config = dict(
    d_model=256,
    n_kv_head=6,
    head_dim=64,
    norm='layernorm',
    tie_embeddings=True,
    init_std_up=0.0312,
    beta1=0.9,
    batch_tokens=[32768, 65536, 131072, 262144],
    dataset='wikipedia_en',
)
MLP neurons of a small language model. Each row is named by its layer, matrix (up: input weights; down: output weights) and neuron, and shows model dimensions 16-207. Each number is 500 + 25 x the weight over its row's rms, rounded and kept within 0 to 999. Numbers have three digits each.
After each neuron's rows, "fires on" lists the tokens most often at its 100 highest values on Wikipedia text that the model never trained on; "fires before" lists the tokens most often just after its 100 highest values on Wikipedia text that the model never trained on.

L8.up109:504530520486479493495472481494486516500501486493513472466504483477542517502503556496523500519525508508500518483481521469486513518471471485504510524510493506488515465520467473541482496531498533525498522550508517491518489473470460480551518471496513525462505485507506536470496481477495501533501469541490516535520503481494512529473562454504545544503485503523518473523534478488503529520549522518502503484502547500473439479516444484486504464494513492509521505514467529505479549498515458544479508511451478436492493457502513463526485495535498483491468506510542517482542499429500486517
L8.down109:500499495483455504511485507510514546481494515523477529491514499494497485483508554526511512461464492465526496520525477469538526538506517514518501451467507478486503524507518477505525462526511501502519514528447513500479520479519490531462555475502470537501552531532535510493480522475486486484513523448504477484513481511478557467464514505509515470472483482507496540522506520532516497474518536491528460462473499473493472479505497508479538490469498536515495526505494479471500495526497490540477523487493468477540528506515522444544472450480480487485513533493507502481489532545499510529
fires on: "ex", "fr", "or", "c", "v", "ational "
fires before: "ic", "t ", "th ", "ir", "ther"

L8.up114:526540526482536495491483516486496453521517480508499509495479491497539475462493539512502506528433508505509469522481513486475511516511464529508496512505495494498492536464501466518521502551492503489471506506549495481522487489501541522541553495459465501476525446523503522516510502479502506530485529481522525526550482501504504537454436508519511552446543508524491501499491501483500491525524484464507496516470517518510444536512504452485508534466504521503503433491484515507477533534508513456508542494472488511491507520500445492510513528489470535463481486500518522537514526459479510501
L8.down114:514490515546479513527527510495494481516541525505505534528477487480458473505468487485480506494564467512493536476489498489550511472513511509524478463469516508470470485476493472524518516474504484532504512501502486545483468514508506468506549518508437495496484452516493457486510500497454452490507488499505512467492528518525511537530503497493511462479446491473503485487508526533488463460517482542529582473483499495486502503498517472491531492505481467513529513487503499459503494520503505506490492488509521493500502461479505502552493456512488492518502512503491511498498518521439496478
fires on: "2", "20", "1", "5", "3"
fires before: ", ", "| ", "6 ", "9"

L5.up459:514484511480501521455536503524518519508493487517543500506513491493511537472506509496495530518503559481488465469505471482481480516517487550517482517553487501463486537503512492466538517508508517479476492527494517489504455456493512496499496515472516493468499504497518567475529486412459467496505521498517528500539456492459565469457480519500491508501512443525510477501500522484482517507495522496573510512477471541491523523524508489475482520525477544541457495478503481495490475542518516520505512496479528492493534547513541507473470496481498523477494519506520506524513457511479479470
L5.down459:484559433496522524506504489492510533499453512520480537484505505528491495498448482516511499504504493516458492509506493526484484511457502516514479533515466521482512456490472504480498510501539536479501483505520515521504529526448481506502493474493499446532507487498483507555496526505488474508517479489505524523495488474510494499465488515536434494482457536544517458493487456501522545512498486511517505526494452523495548481489448465555467470498472480444491489519471503514487509524492489507501513561520490474469529493522518544497528505507531504481499528512465487448535470495508526444
fires on: "te", "se", "|---", "ous", "ace ", "ce"
fires before: "as", "st", "|", "am ", "| ", "ly "

L5.up180:487524517495539516482509478502506520475493509477532482484461507506483497501514513471493546496525488505542491464445540546496494523511497483504472526503491479474481485512514478474543440496498432513470473531572499508529519439481486524498490462541529542485487506512500523494531475520497487512507501501505457500518500578512504518512499511535491505522505489512507504472488522477521483517495479489522502470513488503526496455511495539482504516564496547488530500473466519489455510521494470542457521504476465501493485514450553501513496511522502510504479477494489509485498489483533497517
L5.down180:465478512601524562506500494498502518521524505517498526493497484517502511528516499481418517548480486486514481462465514494479529464494506449490491492514479487504469507522500550502507521527502453493475514547513488481515532500462507478495508487511530466472509439512501493516493515531497499463498507496482461449446510500488494487486509515509499483459531496529510529467522481500534491501447463535478529466492501511498460505523488499492523511538543470497459468504502473486471495480508481489496534439494507492504509491440511509473462496549484493508485487512527504504471482517499498516
fires on: "1 ", "0 ", "2 ", "6 ", "3 ", "9 "
fires before: "| ", "|", "("

L10.up995:503474554482527472509516549540489512524492505491513498469526504538555477485509516472543499507486471511490530456552477497450523502489457484508481512531553530524504483466517502529483449514498490492525511489517521500545501527431481522508467488456512518459473499487483498486520516491509503545478515483496492500536526492493526509495516493513509513481476483535537508515489502501461546489548506531514542474515507492516457503497505521457515486512502492526475540503493511474499500535490463522494457500438505476509480461495540471491483507479465487447480492495535522507517526465506494522
L10.down995:481479479483512495501520486488481482492492553508498476524479500512514517457473496526453501504534465484477478550503493506481473485500570527557502504509516549470502528482440507505464477487495474511510543512527508467479470502544438459506490472464504520497529508499494492545501449480519485511487554483497498536466492490524489529502519503516502482477518543502507474548513516485484525494538500481490482501498513493484500452540498505510508469457495526486516520506513512485476463481525487487489518452541506526501497479489495475458499483444487523506528459502471474448542506526487482498
fires on: "fr", "es", "s", "si", "ex", "or"
fires before: "ic", "a", "a ", "ig", "as", "e"

L11.up677:539516527434498567544448525504529459503498537513503481507516460487519511504534548468527515504545478500526474511492517460484508480507507534502461489523515489500492523499462483524528480510513492506477497447494491490489502503471500525506509540484489538470513479523513485516493445527511500488531479488529485471503495494515442529538455538513513497530528523477486509497524528509485522483489468496496510500511535472509481498514521495523480447480479527482497503455478525522465496518469561467462512516464471485503481505502510480494479497503487510512499510498531516500526478495481460515
L11.down677:495456489506516511512437488507470535474478508518460486490513519486534494489510519531558484521493496495499484520522486477471511457466529489490524510519529506492505548498505499485521478476510527534461501496514502495527513508521542516497493508521477515493467526497482471526512471493496539501486455442523475522510524489487475550509515549485505499484475530516376471457485476537493462469501511494531498549501490488485510495464486497462478399500522485502473491491533502509515503512468504514489516510525489516482545488494478540486530499483481477530598495527516489559495503486509527501
fires on: "| ", "op", "ip", "V", "$"
fires before: " ", "— ", "0 ", ", "

L11.up307:519477534470468552519520516531490522539481508497476522478483493508538525499486540510487522488499508521476523492509503511485510546523501458518517459457491474518542497487480478523512469522472508490473511549477464487494450489505503495529511470508505544505483460486522523490536475506481479523549545525562489502548510515502413473496489461536487467499492459489545505495539542506467490511499506525487509464519492487497449494530537468473512534487527533524547485462514509498481545517543511453511546509501443492486478498528510502515507524527517531506461468485464521491472502487515496533
L11.down307:468530507503456468489420472490494472504524461498510571532508511509487486535519475502529496492434512500493489507497494512469499508498513485463482540518514515503488511496519486482534493542499484533543490487491537504483504473472513515524479508505464473517475531504546488527492517514489528536493501512501483510519489471464480493555465580494482533476484523519503454466450508486467550525487467522470510469487469481539521491464477502524554473520495518542527497466483503522534504499467517501532503524521495497512500509502496513507527479497489471459511503478457468517511477521522467494
fires on: "n", "c", "g", "ag", "for", "av"
fires before: "ed ", "an", ": ", "e ", "er ", "al"

L8.up144:485461508497536512520511426487481511489500466448498477517502509507584525508472507476510512481482529406507509506476501512526502469543539509509487528497472463510532481493503490537508496509481487505482450489495514502494492474484508516537474508499545538491496491468490504476469482511467501571483479517524533532511497510492503473493510459490561528507464472504494526458537545503468514524508506515516508484560536472513517494528582500518540508488496554468507521498478486486508540512481490476480527476489506513488478536508496479469510481533463534447516504532524491493490528513530482500
L8.down144:469527459495458427464497527513505509504500514519482536552486505496481475468501473521504500502488461544487468523507504513484485489454508514481528526526502502490496483492513517441504529483498507515486539517487483524504483530519497503478510518505449487518527520537503457484485550489509528503521537476508460484465534521520498532516475520512456485512515528501467465508524495485539479511464522491495469515475443537486514517506464512521491480507553443499499507483510506514511520459499548530485490528522498498509501433503520492497523482477526561506523496461491522496476491515488482540
fires on: "ed ", "t", "st", "ate "
fires before: "b", "in", "ri", "| ", "in ", "the "

L8.up742:500510524533524529488487497502485461527488474493510496518528490538476480517469531477510524485487509488511531527465529519504499501503481460532492516484491539497503500514487521509478526496515451492511461495497507514525526483469483520500514481497527518485505510499522480485525494567494488524511484547472521532496479505503427502520534491516478505479514447495540500476526562507491508532530476501471519492544517489508456489524526469521507506474477494484508520530492533467478553512460501514473532538503467468493463507472514499553508490494479446520480511474476511547468462514498508516
L8.down742:519497553514495519477515519463518481473513494486512491491496536485503501491497480493490486490541496554536528524526518530499457458530459505526515516515468547494473513491518537498499459500497481525547506511523473484486485515463482470518491508515464477524488512480491504487442487498506471539452490492452478502554535496503482489501499481494508490520471472516540498517512508505526475463520548526487543494493508522520557527501499497532491462492443526504486479500495515458483502491534481461452511456474533490504511518502507489464538505470509499512462466487461522500499515496450495513
fires on: "ot", "t", "ab", "ac", "ti", "at"
fires before: "al ", "l", "al", "'", "a ", "fic"

L8.up731:507513468511530469468533500564479555477488514503534506515470464562527507510475544520514491534505494468510503446503488466480495528510521499515501522520508492455547473505507511471502538513487456487499485492477500495529496509514504493487503476500493507458480483492532494505493508474502485506492509528582498535527469468501523504518500525525513504481495500474528511488473524488525487517511450506495544496477552496555456509538530519517489483536487485525491493488498469502484498524492470466473513492523540455531448515496511471518493488510508514485473486527509524480509472520443457500
L8.down731:480539413466513469484519527513507513480500460489488494523488482492511518515495483506521522474521474515490500471538495499513507476499492465533525524504539514454514505503496489474485538512502484471577497532451497531500505520513518543499458513524493505484542502502493478516501464522456470547514514488468525489473535505496496519498533460512510477509511504480544508523482491497496511486544474515505517454528498488543538434506474496529479490528467495498497545511476518511468481514466528507508534488452458408479517468480514462542532508494485470478450501463496513526535537534484530526
fires on: "Al", "af", "ap", "com"
fires before: "ter ", "pro", "l", "b", "h", "w"

L7.up835:508481509505488494500492495502476431493508465520499481483519501483502495521502526487534505524487493501524489481483496527508568534513443471506466508525525544466541455475507505505445479499511489538500517504495525516508482482502447530527550493516533563508481540517506532491511473486469522529517498518514513497521470536564485525480472469517491525515519519543502509497534493455480524560494507509475530475517525492536511503510478469486534512512493522471505559493504547485474510523477542497464487503458462505482475490498531495509469480483477535525491454505527498508494485447533485528
L7.down835:433517484541561467491526503490477515544462479532518504478486506516491470504539484586539493503483512541509484532490490477522523465487522477502532496524480507530502492497513485453522490518480462445530487470495470493524503492471505529520499451483555508513537505512558528504533500570501478524437485517510485505476486455542449483471490449504507472503485514499541529524506490479478490498502472481490507454480506493494506471517515496512461453454516536499495497446504490478516494539539487465489530502494478518488492481503500524505458513489494473525485510496502516452473465495529518495
fires on: "ter", "we", "tor", "er", "per"
fires before: "n", "en ", "y "

L8.up488:517456481482461530474506520499504504541475493469547489534476500510481495493497539488552531504504562516515493488486520510498509462500502500452500488515503526527473522508498529487478481498465490479509483486496498501560476499489505509516504499512505480492455515516526536514556479535466514501525494535515570496495510494529465516478472471530475502502530492465499486501526478485502535559550460525472517459477461491512485476511505512504575561479502552455472487523460519513482506500492473497531524507473483472472481542516511501510441499490530530511496481512508521537553491518513478516
L8.down488:474506477521508522482478508497513522522478503490504481489491557515553536453481515530530445493501511510474503496483509515529513462504465508497466485492524496506497533523558526503517485522492495491483484489532530516465514483534517500456533501476488489475539548483517526478502490531460465496494529506486563511484481474509539499514486503498468520526453519493452494506465494530501514434474504499529522485456493462492450513446524537478500510528535484496479493463518493490496539509469517513487479473514511485489522455454478567476509522524484533507486510471456470479489507517495520477
fires on: "\n", " ", "|", "— "
fires before: "| ", "|", "|---|---", "\n"

L8.up523:523475509507511526482557498533476521502455503544506469481533446543543490509529489499516479509502502466534486474504490529505520500515507506471504470489522479459477497477539548488480515507449468471507485509518500444484511510500490517500499464499524496497467500496540532455530495502507505492495477496513551508520519509514489488520506487499480514515508463505524476502507513477489470503497490477483532451502573518515558447520477490526518515482503537488524515508490542468474514527468493508462546469513507511484506511511557462497504505487450483502486488545515532497482484539523469524
L8.down523:490489485529504526475543498517515504527484523494526474478500501514501479487495495510518485497488492518514504462493481525543468477541480494492458502517500463493475486507541493477511543523486531536494518454525488506458550462500514515458499460539464477424513490500485553449454499523473486519486450485485489520538490530521475512479450472508544572489518483493539506500492474508500544511542469509505471451491484508499496468503524516525473494493482521517503528497524557487507485486505516460507481489498469494487524502525490468550521504470497506513498490483489515488453543536497516541
fires on: "per", "ter", "ag", "pre", "er"
fires before: "i", "for", "n", "form", "vi", "t"

L10.up769:550493506482485552508471505524499517520513491495502490529524518507532520475491474491487484460498523485509467486494455506487523519499489491488484463422504492510533512535495482518499477497467476436480467511478472469497517501509487508541507508504494504518475488531571532502549483458466471528516474508529515483526501553574513496476513483490530505504500470464527501516526532505514508451512488526545505495516556463459476454503518505535502483485484553557540520478498510497483533524475481520505523505513500507506490447508537520511482524517471471477483516518471487496513461511517505510
L10.down769:518527464513495485473495494520536503494458495499501552517513515522532484538474489504552495525491513528511510497554509492519488573469477478483517550511537508500511464498478502489481525486451511469510521438504497509503523460469501494494505502504510480505486494512545485545521507484486566501495472470471469487502486459488465503535523531490503511494511550516513518480484490484496524515534473527483472493497518489490519510566518524518499454444488534499470498484558497492501438508514547492504496512483470483523495485525498503516532539480521537494522520481517495517444525476510482500
fires on: "n", "ew", "er", "om", "c"
fires before: "ed ", "m", "er ", "ment ", "ing ", "ed"

L7.up603:551463546453480480508467515551488530475500473473513466520498547489510511504493531494537540474497488490486457464490511494434481504486495476497490507480527498460485489500475464518481523529498472486462535488525522490503498464493482491504526501488516500519500506487516512490493487472504486533504479500461534488509478521518520522486467459492526532476488491530523471485494512491512502510527457448509545444554520501489479494521474447490503543528506505488540541536498491510490556481512486541518515495497531471496530449487555489491478491512473470488467495533515550519512502499565459530
L7.down603:495460501467470490485483508465520489505525530540497480503487554543503497532473541509490492462515506501454466513484495468523540467492524504517492519480471509517509489443499494473494477481553536532520528472486519529527496480536505518506490492527505485542489498487438531522506474483483469489536553508491527501495497474520503528515544514503521502507486476511509484497484535542463500464495516507509458517522491459534448546529474526556467490510484476482487473491498474495463519480498525506471491469454513486523497437505494488528485448481506462484519519529497501440494434477456494497
fires on: "ex", "fr", "str"
fires before: "ic", "t ", "al", "uc", "per"

L5.up770:539531470488494496526505501485496464514497509509502496493489468453533413505514556487510480550484500509557500483477490476478504507483483512492504475497524513520492524502503530524485509507539431504485538504544466508539514465515495531491494483523487522467497509500493529516494498484490503513449539508492499461514492479486508528484484528505551521507542451464515518464501495489523443516543511477488498481517492474532500526541475529511488496518509478504494473517526511535492529520497467433527507516460513418478470450516536524533472513468483465501480494484490518493479538473495491522
L5.down770:516490510559494482516490513550492526496507473471490495524499469478481474529475493528493558478513492521504483486502495496538490529498496465463464520526500473494476507478480483485484448504500519477443474520492490468498482473521500548464515501514506522524436467515467521507516484472483480521499489510551489469485517497511512483519471467506568491529483522506477508489471521491520462490500507527523509521493438525498491491515572530516494510507503532470475514483469496527473457508491478511477501516520526500498491475520501508489505484589467494488543495558540487490521529481521511520
fires on: "an", "ul", "9"
fires before: "uary ", "y ", ", "

L5.up544:498498501473471485492506509512506497534501490481526496490476449504463460492553521445500556519488528511492446488488527505505524475516447475511503527509482485502515507480531465519505504501526499492486537511527502508550457489471483492524487517474503462519494524470553533514492497488513474517493475506501478517550474540475498534450481469488488523512505484491503509529550489496504453521533481470506505512485498483489542499497556498483526536506489532526493553441472487501488503516508492480509487546486494451494488533510490479511474511470528534502496514476525541477543542510519493486
L5.down544:513493501461503486519510494500505478513525489489507514468524550484484467484512517542508488523467528480507536509493498485480508497502507511515495522538473490478546510458487543466501505498468479493518514487508522471528475526474453501499467477482473485542474534505503501493528514506512523474476483517512529486522471467494572545482491502501497480527465434498499522498514520489494475481485485490488471515466507477497513512518542516546505514552438489523509512495502459454478513459531516508522490537485496473496479529501556508506472466495528524472489429536471529517528467452518478501
fires on: "\n", "\n\n", "tw"
fires before: "| ", "o ", "===", "==", "= "

L8.up70:467456532505537473472477481575473508458504539505531488502516527489534524423480526493477510446510497504537506512536501515506504511556493489517484523497490518493484474486518431490490473522495477558493467514488499497515500477486543508556462538494507503458492523526530530477506490495466501507507485524493517547500501554535516486507477472513504522499492456549491515514495534483469497514536497505508490495504475483505476471544508487522538479472455483476538512459478463469474516503444541476449505479517462549496497484497485540479476521546492501504480509484524502536507533506498510506
L8.down70:485496523478468472468498479497472504515529516479482517489474472506484479497452508520512492545455518509507502551512526492505504515488515552505506489534479510527510491467485493457525435530506457527522511515498501494528471465517483521513456492468477515481484527502545497492460526489471494516523500520527529494539489462528525507483504467524506514471486506484492508479489488507538546449456524542502451519461500514470527536472475504498490477500545539476507542485527520504492487483527539498520517521501551517475491511486506480489514494430559477485486519514497472516508521501474530469
fires on: "ed ", "fi", "b"
fires before: "b", "el", "ur", "in ", "|"

L10.up332:545509493468516480534491489499493490504506462526489506492502496553542452476499520514509510504498508463523471466491499479461490544501495536491521519512505487484544490487494541535462518556508495504514524527551495507499485472525503564534499502494472486505473494505515482524491500497502564520470533533525470459510503505484488465480492490479529516477482502455517503479505504439503458537512505428521531462495495511483524473548492509494576534504517491476544468512535498531468531512452488500537463479510504462465463536516509513497471472507481495486478537498524535517471507483468486514
L10.down332:470530420521519494536434491474508517491496482502515501505470501479444522504540492519484453454504504481496482523491551486488484476478511483513482491508489521482544536499474489482549470510521482551513508506512541484493487506512509523506491489501457480513519500526488505447506519500516496447555511552480521530505490509548515502506483488511498488523493486478528499462473512510509484492520527527513512486493471515489486502529450479470467454503516516503476508505491488503522470541524506517510523515469505560464485515482534557498461499503503505523452469531475474498522509472474520526
fires on: "an", "- ", "m", "(", "man", "pr"
fires before: "uary ", "198", "197", "il ", "ag"

L8.up454:511451512483531516481456521514474485471492511520505494502516468519500451502480565496513481529504477496525470453501454474488501515513478476482518510519492469506549514484505526512461477502510470493523504514531483501505481459521490510542493513469515506461519518488495508513546489529495507468480522512491479450546499484505490512466486529498494533487512500455496549455493520487499512537526463464508508482519520504510519506527484519471511513464518496483514512526513530539480502519461502456501510520508501508484466455450499511498500545472500489490493451468504537537479520469540511586
L8.down454:548532498527479484495499519510512514516510510507537504490486468462466493496455493529476483509483435509518521515443515490526529490495491510467489533507479496457456503507526460481497512487544487512492512514496504544552507500462488526505528479484464495538510457520494465493532525491519493550495489516508484513506460503468553493514523569504494489494476481504493519486465501480448498557514512512485495480500490498500500509468494503472505544515515515457492506508497410484527488511542474483462523481542560498514467483546480524507538488525515487498502483507512513461489506486487447492
fires on: "2", "3", "20", "1", "194"
fires before: ", ", "2", "3", "7"

L5.up514:525511492456506537513470518488503490481470502477531425502511466499529485495498531520523493461557497540503490479479506555469498489506528505518500505478498494523498511527471496509508489505500511514522492495522516487537475480511482513504557490509486495502471505481499481579523396489482490507508485507538481464540500469523492517505490558515490568557492491483495493487563504475509506513540492481463537492492504503507515471505496520492566481495512508479514482517486486536462480526502543507504510513503501486498505482487522463469500493492535505526491507535534537521529502537493482541
L5.down514:487520486458488481534493481468530516480538527512473474487496514499551496519492494486486490480507466510482523508503491467474506506504478509480465495496479518474469476501483508512525476509523531469481530547484540543526503524522480471472527533455506522564496487506515461509439462529467523500486512484485539463497512458466501513466505594524463504470474491473476465514519455495483498508466511528540526490486538513515503528494497475507477468514486488468516497464527466531488518516499505492472469476530554511510500470479481521510516543524517501523533498507495474474439491529463518486
fires on: "|", "| "
fires before: "\n", "0 ", " ", "1"

L5.up804:494507479493541491496543461510510489444463470497537484459510469497515490457494461450500485517476541490506452453513488519505514488526510530494471512475501523470476462522484517503522548521529496465511470497516555497511523445524431517510506493494544520476516507487507510507516496482480443498503478518453524492562449508489505475482458516505529487487479466539504489502516497493510509466530531505539522520496541529489530473501522472497483463498487507497492468560529526490487465558462465487514508539469523520472497511527498513465481519497501526450499496530520513484510466506499503482
L5.down804:494503476469445543493522520505490503510490513470474535480522535518521480464479508456475530486463485501517530525503487543508466505497514536494468470473471510511493490454486529486499474495522487502490504499543495546514521469513510485475491539489526503536491567484477498497556537536499467503479474554469491555556487504494468479495493496505496514501498448491527508500504490513502491493475508526448474500521522544484536513489511476520545468483513515537480541490508535497480478461491506504500454531519450499495474513472509494518479492536499543453463456448506501492494501468520510512
fires on: "si", "se"
fires before: "g", "as", "m", "st", "z", "x"

L8.up779:502422571528504513467464548523457540538483477503508471519503471513513496516471530479485528473500537517509499480505556539516546537482470446480469531498533488491492535491523480499499496510490504506459468490468483536533498470512494476513515537503513461488446509494498508480501476497489490523492492468530485498534505513537499487495477463476497502488508491525478533504473524507472455527476474499496513488519458465561460514576548474509494468516451547474474538502503475549490502518557492491502524528488482472476476535496545517536482507510480481475497490513495478479530507508492483499
L8.down779:483523493576492496461503510477479459544524507494519515489458535473556517469502532544463472486525450504463516526500499510561489521505510520493444502499494502468495513460510503458467480499515519526546528556503513500504516528514528543444465544503481510464522551502497466506508543552509495484482481493496501522487536514495524519508479526482485486484450481517456485543481450521489543489469518504504502530510528511470494486485490493477520530518480485511498515497559469432489496483504489505489502532504548507493517499481459522500497494492527556470548501499472466479500498517487501448
fires on: "ed ", ") ", "es ", "\n", ", "
fires before: "| ", "b", "|", "s"

L5.up807:496493489496497419470473519516496552508458528472506505488479486475502459505497516519533501504489516510527488456492479499474487540481481466526513475536543533450543471486499537512488520526505469497485461464474517501519477499540515559515491493509522503511492495451484490509493484487501500543537509506539502530526471492521466481488522480522497528550507511482519480482475529505479493501515496448526516507510529478571510498522511505541517500494461512486500490524512489527485479521495481457496528515527524468507498448480461505486454486471488499514481528513499501531463504515496476511
L5.down807:532499506506512473525486548522496507484517536502491507500486519478514457501536497543510491478508490509480487482530472490505530498496492468495512525481527499429550481449460517508476518497506517488513453542428500499468510492525483515493487464518495479512562511478520468533479492494507462525529503519540500549483505507490512452505510488515547499472500506510536515501509507495483491492488518534487552526499471515517504486528508538507489484533492494503503495517520479564484487520485507519483522497489546456499501453468523491521473447545511492493463489525452474508524545551455511510
fires on: "Al"
fires before: "-", "b", "l", "ber", "l ", "w"

L5.up239:504512506474500501473475509492513546545490536494525477484501505542503519494544544490517537484479507466547518447485526541504477487504507512486501490487485491474503558500465512475493433517469486502485489486515505463513451491473502508501530486462492477538483576477516542503534469496478518516500523504521519477527495578489514445514497502530481535503495476465504527480513499477484490586540477500522511492540461483455569505516542499498486517503460522467518540488493507532471492511508432480483486507463498493497478547487532517480474521515510506499485480433529507514500498503495497518
L5.down239:505491500541508524481524470509554510483476487489474537481507510519473546474506459468469518495447486498498496491496511488558462463508483507554532553505460456533524479512515518497502449516478468466461476515527524484523470527494512475467479482488510477499520512488501520475528575506486466472522499508543508435532487510489502468460521510535517498482469487529400518510490504451496465511519474499539535513523497521512502442481501501489484538503505528482494469491510496489531469489509492482480521518477482525516513517501518530482478481467492489497540479518429521498506511498535472463
fires on: "\n", "- "
fires before: "| ", "P", "M"

L7.up647:539524488479492516511531526475490505522510501448507485498486511472540443498500508485549513502493508415514530506461483473491493499493467500494497537502497511495528467495527471537471492529507517513494500489520477493528463536520517502540524497507511507433533515515507547482506485431481499527503529511500509502548489506473516507473447506500525552495483472515532513505483523471502467548530531459525509490469522512495520507477489488525528551501495520488493480535492489548495535521517514508500476498455503504463482490538536493518474479521472514445475472498464513506498497453477506545
L7.down647:505493520517493469495457500488525483482508491493471507524523467454505548523478484542543558511515528455490536470510480542481519493499527545455526496490490505517511498555475486474528501473544523508473493501470494499540482497504489514474467521509478512493500496529480504529483528540544492525464515528533484498458506499535477471514489519547483512513504528471505468435529489467508494474513446539506503496503455514491458508493504490472527471461497554490504471481461545521551528478509519516473499468519530508497557483468502504475504468514491498494495536492487530515500525518484502543
fires on: "r", "un", "am", "an", "m", "ran"
fires before: "uary ", "il", "c", "e "

L5.up999:469502505504476468494525517495500488524474441490510496519508497505484468524536512459500547518545495514521537407477509488525490487460522485503560505539486465495485494542535500518532489493473456491480492550515506500515475464516490539549521488513511510451545530479513526493509472478500429514518528505525466491502527513561518443467515524496500501522490494476498538502504497513524495522510456486476512490488534447494519497526470473479500569525496512501521466523500514474480482509537499490550527510510506518492480478483521517479505484499455494493493518504469520460521518530508483507
L5.down999:542517508533485485525524517530501480514522489532486529489464522500481505516493488531497503522511455466501508510471491492490546544481467507490484521546496476462470475539494530496445478513510486521482500529510527486508523466493451488473491501518517495476508473522481515527510536487455494509531549475493479446477561485490498515486473495499519447503502537510533518492477485498532505513442476507542533489466452512505507489487464557482507515521509466539490438496487484523477476468465490502558480529543498489496515471503517509505490467489510529528465487488461492480458508540482558496
fires on: " ", "3 ", "9 ", "2 ", "0 ", "1 "
fires before: "| ", "|"

L2.up224:511492492477532509504472480495491507511485517454534436492512521521525505489499524526486468491509483495511514508463512563491514484476488489525475486478487506465486550555476531490515475534501493503499438492558497475508503489477508511507537478476510517503519496520499476526485447493475503510481506508527513501504482511478469463504478536514496536523509447522510479522463502482483497500507530498550535500493501460517468457496510501513508477493501472464514467489522478567474488540460504523455535493493486546503494500481519481473466501551479489500495521508546528526474488478504518519
L2.down224:494502469468513537495506488511533535501522545457486489478532530510488445498485493478494483450510512499501481507538498487515512498521496528535516500497460522495463536498475481523487412508487536473488507557492507502466552487521503518497507518508494484525482478521473499467466464481524501467526513463521472465556507477491480527500484502526516506509517444472445492491473546486473519516496500550516479483488515545497475551500493499507511465467517510525532517475486515481523507521484518492479504526495496522514508482468512498531488576508497499552544476488511488516449479484474560504
fires on: "| ", "|"
fires before: "\n", " ", "1", "2", "0 "

L5.up911:485515510474510476519452483480512507503459526491524444475509500498494509480494500477504513473502508489568497493436520500501477493498457486470509483481497502486524501562470532584498468517553510500481474507548482463524501454495461528490498477527505532556491509489499511520470473460506501514504478510482499513564493550501472508483469503520517544496525459523499485459518477480499503529541484482544505509480503525491510484486501497502537461532492528481511524495491484479480544531530506469516488509552494460503486514480508494494486478488590503497497517498493519500491482487510499534
L5.down911:519491506451516561452487501468521477508506503503468479550481491510495476499530486474495470471526551506489500466507510505522519529531515506542511520511494506490534544491527506530479497522480452534483521508498527488518476527520515473491523522442510491502538526484482537493499493481477467557490492471517475502493544481459520472549465525514489507497532473490501506483440515493484508519519507501536524521512508508520477500489554474478460483510508490513495520467470548525493478477501539518546522548492481498473489487529511494541509465490468473479499417517540549514517502530481463494
fires on: "\n\n", "\n", "| "
fires before: "| ", "==", "The ", "R", "===", "S"